Weights of a small transformer language model.
Size: width 320, vocabulary 32000.
Training: a variant of Adam for these matrices, 662M tokens.
MLP neurons of a small language model. Each row is named by its layer, matrix (gate and up: input weights) and neuron, and shows model dimensions 0-255. Each number is 128 + 24 x the weight over its row's rms, rounded and kept within 0 to 255. Numbers have three digits each. A neuron's up and down rows have the sign that makes its largest values positive.
Before each neuron's rows, "fires on" lists the tokens most often at its 100 highest values on Wikipedia text that the model never trained on.

fires on: "==", "===", " the"
L10.gate141:101175122109104149093136105102140113123142120118144112105100106141127145160126163146132135154111164071117132124112150110099130142101139100144155140159092151135155102116125096139096143148166139134135133111124149130110155100146089115152127124135126120137095114198158114122109114118183150133142125136186111166143094134162128099107123134122189187131123136114128137171145150108151149129135102107100147110105162149125129157143123114127134132139166119129159160133116127157148175102090094162122170115111107135169162154103211100153143162129135119104132170135111176118106167119168105172144098137099137165120124116106141173065117190133110154082124106143126129135105155146132152130093149123113133119104134100099142074142137086140102137118102109111119187080114132104089135123098134
L10.up141:123140126078136105152087130079144111113172138126133162113117134126146132099121121136112144156177133121163146116144102083129179084143142168151151114097150091147125144129149143104135089144128173140101141127068134196163137122154138107137096102135137089148120141145133103134115126102088105106116088162099124119135123103123161108158145126100121108171123126146139094182131103107128145096122123131144140113139156159123104122151142125130081119139152125080146093137144112138173092163144148115106143163147123185147114141130146145135124143125122167135113121141097137183155130137111132115106164138124102121087149072181093116138123140103101163104092115114105143104156141140129164125103124156108166135122126124132076098145090152156126138141163136147135133144118103144150111117118149

fires on: " States", ":", "th"
L6.gate36:155124108118104100138143091109101115126112102087128125136103121129101107132152180146117108114101158171119103131148129119164115114143107140142131161158117131147125110102179160113135104099115091132089154134143108124116131122079132108178102154111114131124129110167119120138139115138136164153151131141168078146139101109143128151140110126104199124124098127142061120139155118123131137124118131144154156134111112092140102108166139117147121127126110160123142128100158107085139194133123097101093103183104127160136128115112126067103171168188107098174139138096144149125168103151127141122125073130097140117074120078135113077132093138125128137120128172116137128132108103156174179140146178123130133117101111141107143150137140099102148117120114127138131185115138143132148108134134146
L6.up36:146138083106093102112086094137074139102165143153118106156175109142136147125129167161136142141162113110144118114121076129133123134108108119114137136138090125121075165151096123145141110156136129141122125100085107123149118095142144141138087132175135113108127129120142068135102123147113139131091132115121099096135151082122103165087138150149092139123193103138115101141115089109165136113120147173135154163097099132131122138116109114138131140103102135114107152113131128123141189112154113114132115151135131158095120113089141129097123155125132090139157155130132105096157150141193159085123117156152121124147117122120149129092169134152168165135121145095146119118118112126179139108110140116104110115124132120145070140061109106104164145128109148076117152125110172123145124165131136

fires on: "===", "==", "===="
L6.gate66:117142131133115112112147131127126097128136175108154112097126111133105161139178117117131146129174148153111153170130133119078079123142114121100153116120063112147149132132132138122099145115081133107136115150124132106135141109132116137164148091125126107080124115174149125109122096160166145156138132142158083142106145101141137118110114159102133113088100134082111133172154157079162133179071080121103106084123142128095152178160100105152145139117167104104146094103098134132128139180141090160144130154097093121120113121167139171101131171159140118155142129125139150089118119141085136170176096132176107148126138127102126149115143169117119122067152155163105119128059146123126154088135144125105127119136148128099099119099148133149114091098122118161128132169134150119114131135167139
L6.up66:115129135111165148099164096093097087151154115132164138094155127126134127107122112154161155124192155126164144169119131151151115088158096119145176157170111155142131114126109148133138134113139139104113154134142104148138118107108106132160139118084107096112131094174170109105157136177129154136145118144096147121136145130105122174127117113113155126112142105132154097174109084121180110139089146137112149122111161151132111130181135124119164115170108065125148109080090119140113143101146114101150104162089119119163112084128145112129103115141090120095144099130133131144140098105077115122118127121131130137086105090170123113102107151123131127141109120103096153088107105121101128121145093134141111105104147136171072114132101163140107104118151153129180145127102163120117123107147128

fires on: " has", " be", " is", " have", " are", " been"
L12.gate200:096139141067159159119123087166124127138090138107137098113122109094114156135123155072129056125132127107146103139116096076135141108124140099129114115119100155147149148133161128132140163149099148129134100114124112098123121073111143116152135137154103128148105105106121141121134141130119135105109113120143116121102153092149169179145134111123102110117115132113148181130135098088160134124155161128127128140141126153081113079149119172139159123175106100175126112144079118148124185084129137152108161112120130139125124114131135092126130119098142139104145110110158159100133169116175091091047171110153140139138142154181157153134123115129103132161119121108081122158099147148146127133135136100118083108099125136147124145127121120114141114116122099081158148110142130129091145161168137
L12.up200:108094118118136141155100094161129135159113122099133101124136108095111169124131146090104128112120100090144137148124115057107153121138125122121100098130122142128116123123157150111152116100158133149117161152118099139177110093113116133137139130116131125153131137092143168135139131100118121132126127131160098110105113135159140138152099114155152145157101077151136128110154117132105143088123148120152110148125110169138120070151143164126133168180137116164126145153112104137148167140132145139105115126112143112112101163155122116153130141133110156131119087137122119146166171104124113107103151131133159108155149119175131141116125113118086134108099062128129129173161163159137120142084152085183077107142141116145116124110109100135137081126112099123138084143101133170091140117156091

fires on: " a", " the", " All", " A", " all", " one"
L7.gate54:121131113108142153080108124122076114116096149094133086135097104108138170112171167111123135129154127152120102101151178137129131148148163095137119167126122126187120144162160104120135094120128115110126124153065128108066104095122149106141121156176119116128150130138140139135188101132167128148115148142157130127143124158139163103184149126125155118089103124105116128140123166081134113151186146104139122109154136094112164169134091073146125143135141156130161087131115123175158147087138099154082145108106114133134130104135168129132133138167133144139146123094132162141158109134170141122118106121128137142098170126132173112155148128122112092135154109094148122128177181070105146099176149111118110134107155128134122150106133122108144161096091122133119140137120136126109090095160140
L7.up54:134099099117139156132147148138123145152138156116108150149084075125107148088113129112142116126129168133106147091137131161114118221094165083134135080141128106140137141103134108181098133119134106107154156103094150135139138116144154119148162127124168137198131122108125134131139127135170107134108103156197133137157127162128134140127131149081141162135135155080122124145118106131143101179145156128134095134098164120069139101141092126103124125123145112146130124170118146141140126162127140136080098134165123151165158114109160149152141176162126091146136143093138145124115127111119142158144138103102148101116174148081165126101165094132145057158166137132140146097180148117132139127167153137088128096137119139121123122121126121136132147146111087130146120119120126153140140144171087

fires on: "-", " and", " /", "."
L9.gate107:171161196168098126136140074090128085136144168136135109094134137097093102165115138133108135131139113143130108168124192127163110195128112153140107150130105122141115124103138126140138117114138121131106088158100113151123130100111154078126114108127114113129136152177151171111133095140144105145112149111136132120096086109111076153139104104135102137133128120113110158120128115091127111094132126124127144099132068140136130098101128121151150145130115151120115168102100130147146127108108128122143098128093119110117145108178147110149156126099167131119118146157150154127105092124141163152123150078085102141132097104109122151157138139135169117134098173111107096122116148097127125100154105108146064127147131110165152093073136161094141118122150131155126118158109103153131082149121172
L9.up107:156126128143172142159136140141102182147112136129131120134136142098118133146182128085137134129091136119129152115121186142162108112150097114169118126056141100129110134125121122141135122092110118118092133174087121138185122063138104114106129137153114117134142104135088161125092144119170141175115173125130121128171093117094121112098130128110115156126115103096133155113137157119109116108185096142109092126157145109117108113142129163137142172126172122104099156136127129160130126129134152100101078166120098088127163098135146129151110118113141159138152147109171121079124121095102118134077110124106151137121097143129110132134170101146159110118103153146160126141134180104161175117132160122121109054128130140104150096144139155134141099148130110107102144162099119113102127133142124

fires on: " which", " or", ",", " the", " because"
L6.gate105:097129133111118142104072096149123130119115137116138098132103114142117102095132133121126145104194112102130155150168140138078121178136125098138104097130119102132137121102114105144124110139110124141134155136111102142131105155161152123132139172115106140138141149130119154117120076125142135158124095119133138135104115152142097172130106125119143116123107146125133112157159095130135115159089127104169088116124099090138161155128128164142102140130133138094108155098146153133101105141120128135122107151123084132104143152115152106159160169124137123092159147093178193146167130128156162152136126103112109163105124089109172156127101116131150146105165067120121111097122149088189137162129118113142111082100158122136095126147135135126164134128136119082143114143149101150071145112140117
L6.up105:116128155143124124123098091131129102165087139098142100148119128149087121111103129128172151111186117132147152160101127122115125163173131127092116104115105143095123125133130072089096129099106161132120146157108147148146146123122149135103098118117125114133146132128127147105079097124125150169112131115129143155140099126095090119107113123074108148126136112095117149130122121139122105108089132108123127144125118089130183163120138163151092111130106157149108129145152192133135127112132159095115080176121122133130154130140123129151127132124095093113140082095136121098117128111109147115132133132158111139141135111153151143157166115132107098174141088094101116130136160097179114176123111081141106103115150142140106115111130102112143109158115142098175085136146156113132100125125109

fires on: " to", " which", " (", " –", ",", " -"
L10.gate150:132144161134117103148126114145147128149133147163131120163111163157124143143142158130134150125125130113149135156095113105126131176096120107133161139122136121092114132167112107107138100129156158078118126172132123112116093084125141124137116087070113132111118157150129164085127113145150134130084106114133122156151069138109127109131149132092127143104125143155101130137092154156114147120137131134131090117127136096157143130074139150132128150135101165155150129106126109125174121096087117103125143134115138143115176137185145179140133134121119090063156098096105130135127149143111152171107178125124168155129188136139139173135090099144127126169109144138156119120082116127166116108138154094108142142088134141115086127091118164116138142123166099160126141083081152190125117117154181
L10.up150:118115101121103128109118147126118121137100169096149103120109103145150123121149149097119153105159115120148124174126155100080130120162120136135129155146137154132141125111145135113120135149084087154113138167140164097099092139162163111132137127118141132158127132110111117167139166119121125152134133097125111126125133183138100112138138114091143124139104103130115146110115134167120141125117113120121164144179127107115077141160101164142116116158113109137152143112118136115121129136148134187138088116136109113150135117092101120135135090115120167151156087129142135115123161123122128185116126090090113097135141092096150123130122110090125131097155114122109117102115181145157129192123130119136119101086168111081092096150112098153134098125164108142143137146125146188113145110121148

fires on: "th", "st", "rd", " Notes", "a", "nd"
L6.gate351:159160103116134132107131104159097126084114144120133135134134122110114113125156149100122116144157153153122109104111125117120133137120114137164163162122143095097094170114101095139163102144171135112128104131148093137122137077118099126149114155143157119151101108156173123106091115141093152123141159105100129116125105090131169121157130127137118166116131132128138076140138124099198128124132116125135151079131137086103122128134165133154133156054146146110121113136104119155141122123101097077125124105146105130143090095143153111118153128141093120133155145118153130115166105136171088103131073107074116127106137129135124157156148154152189152137118122142088149166152155162132140113113133089120085103090123118118096114102112126151148132088121128121129162114085119125145146081137182
L6.up351:139148137131151150151118122165162108133148126141081158144153125118148161155111135110162161101134162101136098123162097103147120121126115144126110128120106128138104134151130135142144166131188107182106127151170098112123131138091132179098113157151170141119117103122163142143081095129136124129142132159115120136127094107121188101126180131185068129131109094121146107115114067124139157143072120144137132147119156157129141107113109151085143133132119135122109135127147164134135155125134131143158145108141146117096131105113132168147129139148108126146085089136088120126128134168140117084135146140120093079144145120103114137113150152149168070159134144103098152177144112151097140100115141104129100129143108124141136131129130114146159140123127115103158125148080162092152139106125075

fires on: " in", " the", " ", " a", " The", " or"
L9.gate55:145132159111136084139082097152113131141129105114108065173107126133081084114149098123122134133133131128105137155122114091112125123103124101159129110170172112129112116139142130106138103131083108132098131129116111167117110137111126105136128150151135160138096169152110124129161115097172131125109157111130124124123101121131124171130124127107129143093104130114110099175159163117145117166137067132096097146134113128088139187170135128118110148135139169107138125132152178121144138146140114135125128119109151127153168071159145107166117166099112143140144113133204157126143127131138138148105089122158127156118131161103151153174106117153145130108139120142132133114160160108166129160146152099161114109122134084100092116134138181135180126146103104140142182103133137159113087167144135
L9.up55:126134169106125096145091127127123146152117123105099114141082065156078102109132123150176130140132125140116171116140135135144149129140138117110096127137155117138154128107155105150127147087090138101097151101132126112133095100137116125109120125129119106133106131099102136133130104109161108128103117116135156132159131183151121142095168124102138123112139121113134110120138089144096106150101114158131130131126120172105168152108140138142139121127099129114149134117119149101108095132122126158148119148138089149145166102137132153187130165101125116123131106127150159075102113111144132171145086115160111134171158138096136134140112090139115079158169108120139135107145103118146089153134148140151130061144114104094104142134122136113155118169084133132157153114128118158107120154117090

fires on: " ==", " ===", "===", "=="
L7.gate27:133153106120111116136076131133120120126136088096122127089165134098093133141123132132131148113183096091141103168144125122123062099156090102131130161109115122151112138151134127135138097169088119121143106125148100120092141115128120119129109121092133149129113103186133127091142108119139134148145138130130113083105167161147155127134119159141130129106130122131128085161148096064095155176126096115095091095122105131092148108123141119120114144126115144121166132098088156089135159116148079127112157158111110121139127108156180119077068149127149124164127135141108141132140131171149172117087068112120134181090122116164152142132111145106126100102162134130101169137109107106157153113170135136130107090140132113106119100117116163109130110071170118103141135094148147104116128149136108
L7.up27:137050154125107116122088127142102093125114123112142133121127143133157130156122131142097129143146145161117121141114091159157081147093134080127144157141074103136156093148124114152105130116092125120141144140136129168143086133093089134164132106131158124097099116161165147112117140139174103143132109118156080117131145112119102118108122132136113117101175103104145144129097156129124152133124113150124131108112139141145130111160121138157129123138115126152118102160113129112140134146173120126119111127096122133130108161098132152125151134099104130099154108117089093131112127129090129152167131141220164125133097152134091123140132130102133111136116122118150127106105093130141107092112174082097160099119117116063095125126087086176101103129117114095137145113111131092163097104144157

fires on: " been", " become", " goals"
L2.gate483:129115123107120151125128137117152154133144108195129141107140129087092139104145148110139122112140129117113155151172122109129089138094132084126133098140137155159112144105124101145176134172132148115150161182110114102105116152112142118193145164106125115117159167106137175184193136105142119161129172142136108072100127120153180107142086117141135102131144102103143107168152124102166124133150104099129145094122139164092107115167091151122110130131143184106133152130082131155129142164089102150094164084111138141120114142190124102108093155085117107145112122117139141130140150157135130080141122100114120107104136126185158138134117147115145167103125148127105126120104157114167132132134153115123107166108120116091148125115171126172163151051112106109129129137148104134112129107177116
L2.up483:137110149128151170119157095138149177175131092143146149096142155099120133109129145089099109101110092112116148107145143123117094124102114117159132122138164183138139124102117145125143121149115157077131140154137112105113110130116152133166142187098134110094162152114132187164186149116123135152123143125129107142112115106134144128166111123139115152134112106121098112135181173076141119151114106127124120103120157153145101097164094149128115143073182200101103152098096103144154157144126120145099159114097135111112131182163124148109110119160124110152110122078148139144129189120126117122117127123116100108114157090181152163159111150138118134095104115106144114159110161099101166133146151095150111124109121121094119113120184086138144136092131114124097143148116148138106120098129137

fires on: " ===", "===", " ==", "=="
L11.gate244:142118129128148133142146141160143104104143147125112124092147148128133111132138085111144109104144131116150122129169105142131133091113141131142148142103114147165142142114083120108152115153124124066115138148137092127131126091158122095154140082077135124111179136161181121102134101161119139152102132122127086148124149129108123133106153148097112127092118134110127090146124156060081117157107111097093085149139106085096113111151108116130141164142126163104145111072121168143144112141152115086116079140133108165132080129163152146152177119101161108080137124121099129147106112117166182092136154118161135164132096123145159131109139158113117161108110148139094104101123138099138134123152146113113129119130119151165091131133120129128122146091126113110107106122118134181108108121115133
L11.up244:118148103127113092100124138126141100126138147168112147144154145115133127131120134156137128129202166154124116165193128112097118170105149106119136151140085105083129104124121083141158176138115073127145141164167134125123130120147124117174145109091132153095092108140122133117127130155110130143158132095128091120109142133085126178109144112122129087113141109144127114156096097130101101149099153139107119134125110143117136102136155128136141196149134107140171114111128093095108106148111113111192107176145123104146092120104114118151133148106091108115153122138102145126144154149141163100161125122149100147135104100127182121114155146094104128108109050095071125117105108147141139133117129076153092084093114132119108131128116113134107118136128116117179120117145108155139103123132121

fires on: "\""
L7.gate152:140158143124125125135146116113084112142152155133114121136081188109128126140158123158114180157170154140135171177152145106106072129127098155132104118124075101140151150147114117141112116143104164145151136133168133179098124097144150143145132106116131168135122104153140148152150075119126129148154099159162086102131093149139136083139140153140180135101130154121117116112101111126106140160120121125159117131132152125099101158164104143146131123155111144128187160080096129102124136131084123134108133100114117109156138109119154127142133156145157109147135121095145132140095143167107168136096116142137136127142131140165106164111136184118144130125165149149130101080179104162149071124151143114117097114132131131152120093103115092168112130095117138133142166157095185105111122093166174
L7.up152:164137129171098109149153122070130159145186113111114146121127152116120132122138112143120120145137162119143147169126124148105106097130138091128093122128114128132200147143088154177087144148145155119150137126152128100101132106164148152134132105149125160103146097158129135163154118117116153146126126156116085132162124182120119128136143159107119167127155132121100134130111128125107077124146146096150098144091122145104128124162133108131138119163075129138163161104102104160081119129103152147132090120143111116194170111115142127133144161127070121142095128119114126147083138150123116131130098153134161146140153135141106149088144151140118084125117128143116141095132119147202116162158162142118093111140077113159139117085088112132135121116117133145178122167133165094133159113123134

fires on: ".", " state", " States", " National", " U", " State"
L10.gate11:135164125116125144138139114138108138140118124112140089108133115099110181143150142119147157130103123127117129094107142111132132122132155129159112108112103127099104160099072105131138099125084101105128155102064085142111120063106120079161114131165127123147147163148113157089115176083144172084151125114124138155183111143164136137128111122084138099130128138128110138132154113092103127138156086133127094127125135120134122138116137087153146166129125122084120141129130132120139125130111064085125170165148131145159145110127128109113193152145175084154121136123162159118133159147156137115120123090117085166119134131127173134111168108130105129087153127115123148130114100117118090133098155117114142120128152168140107121107122135114142131123125093124144196102115162135099131129171136
L10.up11:103116080138108111152116139157132062135212126154112134115142133145115108117122159124127150156111133093125130145154110112137140124126106128119142129146127133128105124151114159117103170133099085118167132106097150117148100141135117180115125107142158082120115125123116131136128114090131150116127117135121124113151119117166149137107115119121124085123152133125137163138086107130092131122082136163119162169151111147115144127166107097120169136133075112182092142131112136124138146101119125170130124121123151156160184095111113156108108142105144123150105173175133122103171121120112142130177111143115130143148117107113123128121128168107162134110178136111115139108163097129100073120139161145108097152135118117203121084093112105138155190137116099118129153159134097143134127144108122

fires on: " after", " After", "After", "Following"
L6.gate372:160101139137121151131141120127123086119149151119153101129116176126098098101130145101119127093089100132130135152111119155144104101148120153117113149124123130111142164128085077144130108100109165136132141111167121098134065074161108113109146133143134145153180115176138164100111163073147110126134109081149161144108161119173115086118151128152122120115183116136181150093130111124113081129154122108118072127129114129130151112141135131153080052153131161115118094128124153156216104135141115114090107147114134147130153132137127089130119130117107092135149170107106151116120155132142114091109182093155117127086166131106146167137126133134134141115133158093145081125139122099122141140125104101102112101104132092132091117125124131107153147130099165159134127126148116111139105131137120
L6.up372:096111130115128102096109123108143123151151163111098133086099146123161107103146198144125161162112105154132144112132149126085130121092105159122112104103091123126116138165122118162146137113072155132115159155179105105115121135154148158141168169134103188125151154147143136120129140102136142093161080105123127101136107141144126117142170087162143086058183182150120116130133128106106145133108122127156096119087116150153139132167142127092151152153148153124103115126108168115149074140081107124092124153131133166147127119131157153158127124126154093138154133099153146176134126142098141134144141128126123130102132166133125113116114145141172102108155091102135093105141118120098136102163131122132125115119136114136121119142156121073133156132102125103061174163142114093137131110124143

fires on: " ===", "===", "\"", " ==", "=="
L10.gate376:109148101168117151096101134124063135174136163115130125123135138132120105127148142110137125150137135124125109159183084120138071090107137156147132157115118155139191137150104141164139151115114132155155165128098131126075108125123106110140122127126183097136122089186139136132118159128132190179142113139136136105128133166116142120131160125123143148128106125121144129125156188141137137162100109119103099105123169143105148113152124108159157079160139175118158132079107118129149129135147116142088155160106146075132147152103143138081101172134139148122136115150155085127119137124108149143105101125138108126150161125155075133129152121121119117144115145102086123151135123140143109100137172133110146118135122133135136131119107161108134120086124147139151144132139139127106143085138124
L10.up376:194108134143107134115065130090100103161159147121113137144133126137108129125123123139131147117152170169128150132137099134135089133137141119155142116125121145176127184130098091148148130124123168117117115153137151172108120108121127139131164112114124149111101125122135140152145135146139156162129132127108154159164137114125143167114126118113118119126148100145134121098101142118131092089131167124139114138150153149157146104145165132159136140151132149160127152143114115137107145130096143127156163116145142146143125132134113136092164090124098136154150070081088145122113115138144085183100156161109093147152124145127110093130159128157155136151126101173163122060084122122153187168094135130105091121123137128131075112116118109152115161138138124094112160129143124114135112114118102

fires on: " \"", " –", " —", "\"", "—", ";"
L11.gate617:146145146132104119135130118146132116133105129140143124104126092154111096167150158155075141112129145127125127139126107116086088086111095116125123122145140128171155097116135113154098107160103135133134123120140154118097130096109173114150149102110090176128158143153099146148101102138108134133076152126151111112114132151149155172118147140103143150149086143129104171136100134140139199124110065116108123143130147092067126134172120121149103137165127141138130151136148116145141138152102126137106120178120207125122183128162155138143116139072130144101156131124135146115157093138099124158090095128157112081144118153144086130104112173138145137117130140119128143110085142106151104146121136096148104168101108111111108108149116123149163115129120121147070126165098148112128091104135097
L11.up617:130136106131076127137122124142107114129150174136081128139103102145075098139103101133153115112127172092101141136081114130100132113118118126109086111150112139116129141151141107101115174137111160101162111152121134125174123151161123115116152131077109113134101130176155127144180116158134123132089100112105123147151103116139118129103180162122178136152072153142102128133150113081130109122115104123147153090179145126112149118145128100119134117164109093155161144094128114146133156173120132151119138152132096124143151108154139146146134125102134112156171137116147153087150102128114137150091117117135155122118131110136117170093087139205118169109174080140111106103107131182164125122137116122127099116148149161128111150116099112139138120119084184115086146170130088134112159116129115

fires on: ".", " 2", " 3", " 1", " 4", " (18"
L12.gate257:141121076146131149131139086142074134105128111124136094158121173119085059124129123107103152138123142136137098083145120137119143176129100095120136155099121120138114132121133139143155121109148144135181122127120130151155121117149118102125115127140147117177137115150093134153139136128138115133125163171126086190179171135128162091177115110141136127127113128144132088166115184130130098068122088121102112153164138154118145112169134145160143182136151120061189108073120131139131157119099114106131115121101104137094120087122108098136140091097106144106137181129140164136150113094098149167099136114111106126125110154165145143113084129161152135127101144094135115118140130127131142136146147135117135131133130124066076081119110129142148140126110085090133141114106123156128067132146176
L12.up257:103150138145108163139147101112105145116154164117152123125105147078122104106115124175144122100074093107107142100110106132125121166139164169119120141142127126143091184125168119153110170114136109131150128090122119132164156112143150131143114129108114118138151117136095092112168101202106152127138101112095143149129101182139117194131096102180130110119132117122116132142153123126137102129135126130133104140121151145141115122152072140104118149126111150159097116133137133142103137158133152103122144116131135127113121148090189127102151131132144139144131178116103099130112148159135107116110148075091106124137107129160109155129143121133175162108138138178160121145112195132163097115109112116156132146122102105137102071117143175150144119118148112133129152106146097125134118150121140

fires on: " a", " per", " /", "-", " total", " 1"
L9.gate490:095119115121140146091137142117130117133157143177129124105097124129112129133182148112097106129062118127075155119148181074128139129179109119120123128113117127155129121096082092121149086125117109102176134157152101090149158107113136102150123167143141125136116163135156137160156166132151127147125109176202102130119156135094127115122102192146136134120105120123139128114132106115141132099162135084122121121124140104079175093115100117107098109133120166144095119106106175151161135139148126117113114136132111156124122112116128110141096142132122124134091176093113148164153108166165130118086143128152123094141095152121162165147105131113188113095192165100129102159117142097134125083148096124153111133133137115149126131136144122105156121119143117140120131118137163157091108118126153
L9.up490:114129142122148110150148131078132148088110133139126142115161127109135146145149138089126137130084099108142112128135165152154152093129136068136147168110155178141118122094134146146150116120164160110161136148136116152183115131116111123148128095128118110146054125114113126078158167132148157146120152122162119096107156161099118131111100147151138122133133105151127122140171116124152106110184149118141083103108193160126090072088155128121136125124140118130119101110123150170136141146162131165114137137181102112095145134173132092121146110130104109170136112155124090106137111130117140125085136137103127122132104072122104169171127119138164134121120132153143120165099123121147146143122129148136101122134112188100141124101098189121129116110162177115116110085115119128115161161102154

fires on: "===", "\"", "===="
L11.gate342:119108121118112130148125107109085146169112179101102157183126152112137121132161140185126114173111142112133114135110114138116132097096133128132111128134093130124139161110090131145164136144138168138143153128157160109114077115097136117132129108157108167126115136132148138133119127173161136175122106159139110133135086148126079159134151158151117169143096115149123086150164137129138127157155175152110117108115161062125137153157155129134145127191096135121115194089145115119129175123099118156111140160149099120166115144085140157165112124083144118124162105093077122124124114138147120127096091121125066098100093106133115136071112146112150104147129131175132113105085145157137144124132144134124123107109156122161109138068108110131119142129155107097167128168111111140114143094118120
L11.up342:145139121125118134129163107115117086172151103095109119145130135136129158144169081133144133093148142153174177107122129091116140107158133098120148155146137092137135138145151098095126127140148152161111104135190124140113173161185119108116146143132130151138148132167141091120135094131123104127128122122138117109154085129096107096122120172138142131143154107174106124088102096091136127073151115145082140132061182132104089120144161104117109127170162148170181133082107113100141154148102106135130120130168103128108127150144132140143131112107173099115121089127138166129145124156146093112095084134118093150114145117169115150118124131123145104122119097150102174078113143145101137134127165113133133127141097140149084166156128111123129118128118127109144114137133123120139151145159145

fires on: " club", "ful", "án", " Rangers", " league"
L3.gate472:092155098136151102100125112146136171132108134126157109068136131116186095152165153070133126161127123154113140112140130163168153126110120139095121155099107120117140112124134143152139100154092108118118145150098136151112111140109111105156081108153118118123158121133117099101118115120115127123136116121109145082153115164147104128164147119151098166135080134146100163135125113160160112112146134112165138142103122128116130088103115126147118143154087115157104122142128131165121126101123097117095119176136134116113119106097152097090141102132106110163129121124157106156175104100092157112153113095158112090122122137171140123150114131150158103129130117083084123138142133134162144075154131125131105144172123162077097123125130145137143078124167150124125125116062128144148099132121131
L3.up472:066164148122166188119129131147140118142125110144124129143105139122119076145152144114186110116137077120140115124135128142115092128099153131080109170093147123100105138153098137111141165075164135139102125094138129176152169120166135097128130148158125080131160131134153127075149138104089128127113122115141113132101129133112109122143139116124152151115144108158135145123133109109171132157103129128155116120113134137134140121107161096115079080157119110145131122142136116139173140131108133082110127194100142116142121152147116086128145161179128095111137139116109124101157117120128135123116143097159116154123078126155176114093157133117129172109113135126079168100127150125175121115107131118139149136142133112161133134118113140191110142118142160127109141141128193137129112096175124

fires on: " while", "After", " After", " after", "Following", "aged"
L2.gate91:135188161150141073117092144127138150105118159158144104137140169106133125108117130136147118082080106123154131167103097168152139098171116097160113096114135130094168127114145081113151138087165143130146108149153118122108136116098100085152134146134128146155126142181084165115115105101122129105151136108148147157134177127128107155104102112153127098099141118095135083137143161100094092148155094115142098130096104121116165143152116165099116138141130122105140116095096143152143157152133107108104138171160112146142137124156114086113094160141086139147145157131146140092154132131103151130082206111104114109105126147135124112127158142135120116089143149109122111122109098134158138109176132080107095128097153129094114116135107111117160146095087125130140128126149146089116117152139116
L2.up91:138118111120098145101146121163122107139168153115145086122143143113133104117118146151131123144111148114117169122144079079144101105141135145127124126111107079086102166125151132111143134125032199142101135082107114132106142120163120131092154132125144127118157184118134115125110202102138179121161095117099130111151178124151130136071145098131152160139135170149124118143131068140094148106128139108189145123116123142163117150125108165110150135120083121140161141156170162152149144132089134109118117131125110119125139156125090098131154160141116145124107098161091090146106124146145119107150168115088149122130150115128120112130123135126157121141120136153130143149099133181136128126143103129128140102128085139106149152095126109080154156126146145096132153148111132118149108132118126

fires on: " |", " (", ",", ";"
L6.gate504:164163125139152097094129099145112114162105148111160085099120129095142145179171155084140126155117130139099112095159152148085147136097129119109111119110092111110157160152083119144102119151094126063126150155160153146132106061152109096120131126149132114176120135145123114170125131114147096115075095103123125158125158123106141106159129112124135118082112142110113176166152152137132088106154093098146093137054088081114133109156127140142131126140133126093150149161100116111135080202084119120145132127150126116121137119162088147177133146153122107094159146139159147116143131125158113157104115075107102122129138116130169112117117135139155155145113130134135128149089138116129134113151133134107114126122118134113119127091104162136122154124123136130161129153139140161131143141122101
L6.up504:167119086131146166097137102139147125128095134134139111115103098123095121134137127131132159137127122087153137127127122107118100153146119136153097151157128131117128118078164143106132123109186141157132142125075142124141155098113106111126145177131074149187097161134124152106129150137141153111132146106102155122148120155125145140129132134111148127149130092127107119153108129159113164134162100077170123140150140184077109108122133160087166090118107128132080125146141129130106105134100126087127082127121139102091138120118132131159149112122099185113100128166113112138147144130128103116101118112136130140173135101121105116124158117117139141100174099174153154128135162159125128170082113149173166155118143081117168050112128082123174106135181165126108133109139138148100177174131124

fires on: " in", "in", ":", " |", "\""
L6.gate227:162140132149112144159137108125115122141166084100129135177098115173075097077145112142140074124138173137110140117125079104100133116121132116116118148147105131173119083101168121125121132118142125134133142122078149116120124095122107084132109126143126133133113137143098149123142151145130135160176132135183122113167167161105142133161127172117137138107112141138139095161092084152175108103137152075138131141117128116109123107176132126139116132120132134115122126137103167122140137149148095140143117150084127137161087069109126142138119111118119129126163111106109177178142140104123095156132094101083126095141147120153106108142142109141135115190132136172123122123159121119121157173121136129138125107131169113154130092142143109119164084128126112093138134107134179124100114090134110
L6.up227:146174189112173138104126107135123103130121121149142157159131136125125141156105089150136117129143140118152197130129133139136117124154092124156094150113106123140165133096118158117101118127122144096095123118143115108122136121122135110138108127086146128174123153150145140103153150120130131154145126139126154153121140122101113144127185117108178147109140131111088112166118142115093103112121099154136122128087138103143097179133162098066146133138129118109128150145090162094143159131086117156089143122153138096137127097179169109183138122148104107104090107094179102159201144137110139137123113106097081142129150130118142104127150135157147116106122143174132131108115079157121157141116146150128106149119133117157132079135143104157149138128095082146123114140127157120101159171138151